From a checkpoint of a small transformer trained on Wikipedia.
Training: a variant of Adam for these matrices, 160M tokens, 9766 steps.
MLP neurons of a small language model. Each row is named by its layer, matrix (gate and up: input weights) and neuron, and shows model dimensions 0-191. Each number is 500 + 25 x the weight over its row's rms, rounded and kept within 0 to 999. Numbers have three digits each. A neuron's up and down rows have the sign that makes its largest values positive.
After each neuron's rows, "fires on" lists the tokens most often at its 100 highest values on Wikipedia text that the model never trained on; "fires after" lists the tokens most often just before its 100 highest values on Wikipedia text that the model never trained on.

L5.gate86:509523506488493511485492464489539566496504527526537480497523461529483497521522511490521466480551492552493537461529496507533500480508486528462514495516437546503466502488522532464494479513512499508473480536492502484509514532471517537475494505539484533522451487504502499465513501528509523517552471519453515473525504458549497509525448515509501515483492482482489524505502489585543475501532490457515523440517487532500474518506501488468463513495482487521493498510505513474511539511552501511464517519506488456491461450534523508506486517462485495527492507492494510506485531499500492496
L5.up86:484446473492536493471487500486506504455513487515521436478507496468465466509517480472461478453523481481515487514506512478519480492459498505499514550529488503468490476510530477467531523500517561501463516497498507513545498504534489494506495495529442510513512459504515511526521480490510508471517487483481515454518477465494520521554478474485485472506502491523471450456507487525515494479553506507502456470510498518509492490543538481497487536524495487514444471489508515509473504554562483528514464497495511522556527447479510501501542512528526506513509495486531547510488512513508460518
fires on: "=", "er", "is", ":", "u", "ic"
fires after: " H", "\n\n", " G", ")\n\n", ")"

L5.gate311:500515494452478499467480529488469572535510518541446495470484511479511489498482531508501472500515488524503550545471534457539506459453499519492458486523509469503504509491478535491458519489470505518533459509535505476534465532511513515466470484509488515490488549542492483499496486513530499491546481481528526494500512504502481498467512514469524513513505466491480518534485465490525563494477519508461506524536470489525483517535505489476530493494499543537542525493511475450485490452511509471458465526491519491509554489513547500507477490502479504489508475482546490494478518531492513480
L5.up311:480505447502491494532464523511477482492499518467514495501481499485448487487541457524504509506515463531447435507472484508520478468501471449510581556481512450502504506493522485512510468526507516496481514503539515514523496486527525478550521502490500485490524455518484522502523535508469537534531500523516480488500522454514504553510455490488516451512460519454518509458499480491498486498460506513476501499537446494486497480495501500475486543501477517471486509476540462507500470460467513504472499461469483485521499494501511516540472489493510503516484499489534479506504541494503450523
fires on: " A", "im", " ad", "is", "ec", "ir"
fires after: ".", " s", " h", " In", "w"

L5.gate416:497505468447466520501472464469499483524518512512476512526522531472481506554535500478488501503488532485476510515450525526549500531541521539525480498545519511481501459506468498524485488502495498490490515513478543501478497513493515532505491490478500523517508554452522433505546466495491469496510510515521531500535484499515449497487513507488495496520494515558478505482522498502491478528500481496485497537515557513509472498511537492482494446518481525471468499495446490486499529491544442532521516510540534480479494523460553487522526501536481518497501445518487448496521506471487511470
L5.up416:535498539515515498544507545515517524516530505495507535489490510505485524486549460499518458536510469492497515450506448520504471474501491517512470549475510494489451489466512455503461489507506498498550521499493508457508474458512456537472450535495511504522516453482497509494487511505497529468482507510514487503506539525504518457512464513426512469533508489483520492545540487513477506492497552527445444531510476483498507559515521498484490494495516501498508452507501531492443496524531544518442486532491493481520527518498498519480493492475520495472506491514480492497484473503486511508
fires on: "or", "ar", "y", "ame", "ir"
fires after: "e", " g", " ", "re", " L"

L5.gate233:490503503502538532516503515516474476488499478511503494522460544480487512483537544511512467435485490464472486546510528479529565545499517486498492457512502463515518461493489507491437515504490519462459549484492461447497520522506437522493493512479527480482465469490499520523479490478472507499506491505464471497514489495490504485535455486464443506491530538473490476474485550527519474495498498497481507522463457533495465482489496532492549480506486474522490480466489515507460524524534502512501515460459516533503508499526507500513551502521512495471527517510522535520490485513506518540
L5.up233:556534499526522490546529495510514490507452490524525480534484527486520469442485526444501493529486504529493429480494487526471503498512507505520479501471472525515500485480463545514491475485520448493511528503526560482516553552528503471502478544508487492511505481511531505478463512494465511497494538458507474559498514490489455558480520509490513509494477543472498507522494487543470506490502522504503496517526501466435494510495510543457511490510499471506457533503495479490497480529523494499499516472500494481477433482512491558503489509482528530467498512487510499511515508496508477491
fires on: "en", "up", "amp", "ip", "it", "ib"
fires after: " g", " s", "v", " C", " v", " r"

L5.gate160:488512551500484513497471486533501512517514465543504524531512500473489502489524556452518488492490508506483515502532447522494481472517494492535479473513508497477508529523474500545494529509486472475472505517502516535502514530498531478489503496535503547548509472466486499542504595524452483495517491467501509524513441507503494520435483481486546472505489476518506470494490509504490480518530495527465546485543480464500487478487487482504543490464487534495510481530483499518497520512505525504460467533465541496533455484503528495478527492494441484476497467492508519485454533503535500501
L5.up160:481510469484471528477496509516477485533525449489520535493503534502522480479498458486516513475441515487501448492513489474508454496521467471479501477496485504453484449492491472504522490481521477549562487516522494479532461496527518537503522476474503478470497512489475544488506538515537497501525541502504458480488522490477510476464550482483504512519513470495500482494509493513500516510531525509499481537513478458530490523487508499556504473467477478486506475484552561528535501520510523457469515524473521517516525478472446527445520491510499496492537517458541492480499488501516536468
fires on: " ", "en", "k", "l", "o"
fires after: "|", "v", "-", " N", "ime", ":"

L5.gate274:429493532471515491506526502517482531495490496521546461497502534441492544503506527490497471507532565559513524503458478546470512540471542502497521471495525508492518513532514491496479530477498503463492494494494509526477491512532531519449471477494519506492480492487533552497529503482460516522537506498527434485516483501511455468534474500452471536510525511494472464545465495502466503500472485455467517514499523517512479526487485483491494480480500480509544526495499519521480498458506488485478491514477528512497497486491533500473486530480471512515532464500492490457528540527479472525
L5.up274:518529500480525512506491508518491489512480526451497484490503497480506530485523517505460479469480535451470496482508517507455538468480560503500523497511486496468514550477559505502519502513491494536441538523479507531560516499481462490500495476490526521510502487512469493474531509526488494497472501503475520469492534516424500488496490534483541471497498490494520485462501463534487501534480457516463492476461468474463463514476507501499530463467465487505499522545520451484496447491544508547450478549465491486508475510514516486510467521502514482535467520499503507495496501457492490494
fires on: "g", "op", "c", "l", "ou"
fires after: "e", " Re", " le", " Le", " L", " re"

L5.gate156:418470515530487494495508507448526520480518512518503512507489546462532488471466504519501472451495539490541482520475507505535499508549520506508533498517524446477504527486534488517535548514522516522487480494506509479454514527495488502492454503460508485501488508479520505506500480500518484487465466500490504480472454481497542465486524478550490512488478499534532488510496462490510515506507512511470487522500463488465479485485518494513577507505491497497496454526453496448498544431477436486504489502509496540555484510491506513474531519523496522471480482524483481522496462500506501490
L5.up156:477457525515498491493465520471519490522515483464458496512493479488523491491503477539508499470502505504484468510479484527454506497521515520466466444479459497528473465524486500502475500508480509476522517452487502429504531510484461509495507521534489483523492517509488467518568496522478487493506505480500439474471463508515517490486554501491509515454496487494530467514523524561509503509520455534517509487521499484504504486514501518497436499478470506526462523496530517490460489516529498493478491469468451546488502480487493562499491504551531481506527435497497498480552497473486522525
fires on: "or", "duc", "y", "up", "du", "v"
fires after: "p", " pro", "ro", " Pro", "cc", " st"

L5.gate339:433496551449531474524449480494443523509487534524497489523479501559523501508492480480492483526490482462478492510504497541470512471489465514540446477541514532498506506517504544480502491512499460502559464519488440440515514547479506492505493512472509497532492449494481531504511466515470502505515499521513482490531522477522521461471505504485482517523546495486491477524458518507463490490471454517496508478467516480472494547533495505462499490508506478503534487509463530503497500504510483496499499530529488496501527452480499541511484512485470522506515478497492526560521487506479473523
L5.up339:498487546492503472453497556476517539508465526469509491460528529467550487510527480502526447497499470520470473480545559525479481503489475508564462506492497499502514512518489405501486493498505508484496498507450514499546522507445485511495482498488554485499497508472515506531521492514475534511514485489479516488529494476514525480497522523492524478490518495493498488503456549456493482494491489513472510556496489534455505526508497481522513488481484519514503445541480436529511489466496501518494521525499512487463538524483535461510492510523494485498466505491484506516534536477505509491
fires on: "op", "il", "al", " comp", "an", "ric"
fires after: "e", " V", " p", "v", " P"

L5.gate253:468517484467520532507474536484505507479509514525523485463494509522487537513470481520452498464489521490490514498526489536484516477507466481470484538529550491519494518496514521476471501528522494519516500464506468549548540535547537480450514509501492500508516489486493521527486507502512485497519501461444489448520488508484512457545502490529523490525512524537475473483500559462502477505547502538488503533534513523497499465479511513475517519463524512477497456503467535515501538505498531492492517553508520508510548458460540477470487522498494519500485496540518512531490540518435493512
L5.up253:465523441525536500468499515468498470458498487496514481471480510503541501463530489477491439531509490472531489452503457501484480556478486524468543461502516540496479515462513513480476495459487472488487515483568487526511485525545482463531539472487472496530487486521460515532528471504447509476483484489535532522511491522464521493510495502518497470511536514487449494484494535508492501487537505501471491506530509498509495516489522441500506511521506521480500454485508484524515471500500508498506522501505527476495500425508502465534500490480507517517471503533551478498473526527464537484
fires on: "l", "es", "ot", "y", "ing", "-"
fires after: " H", "ak", " h", " re", "rans", "iv"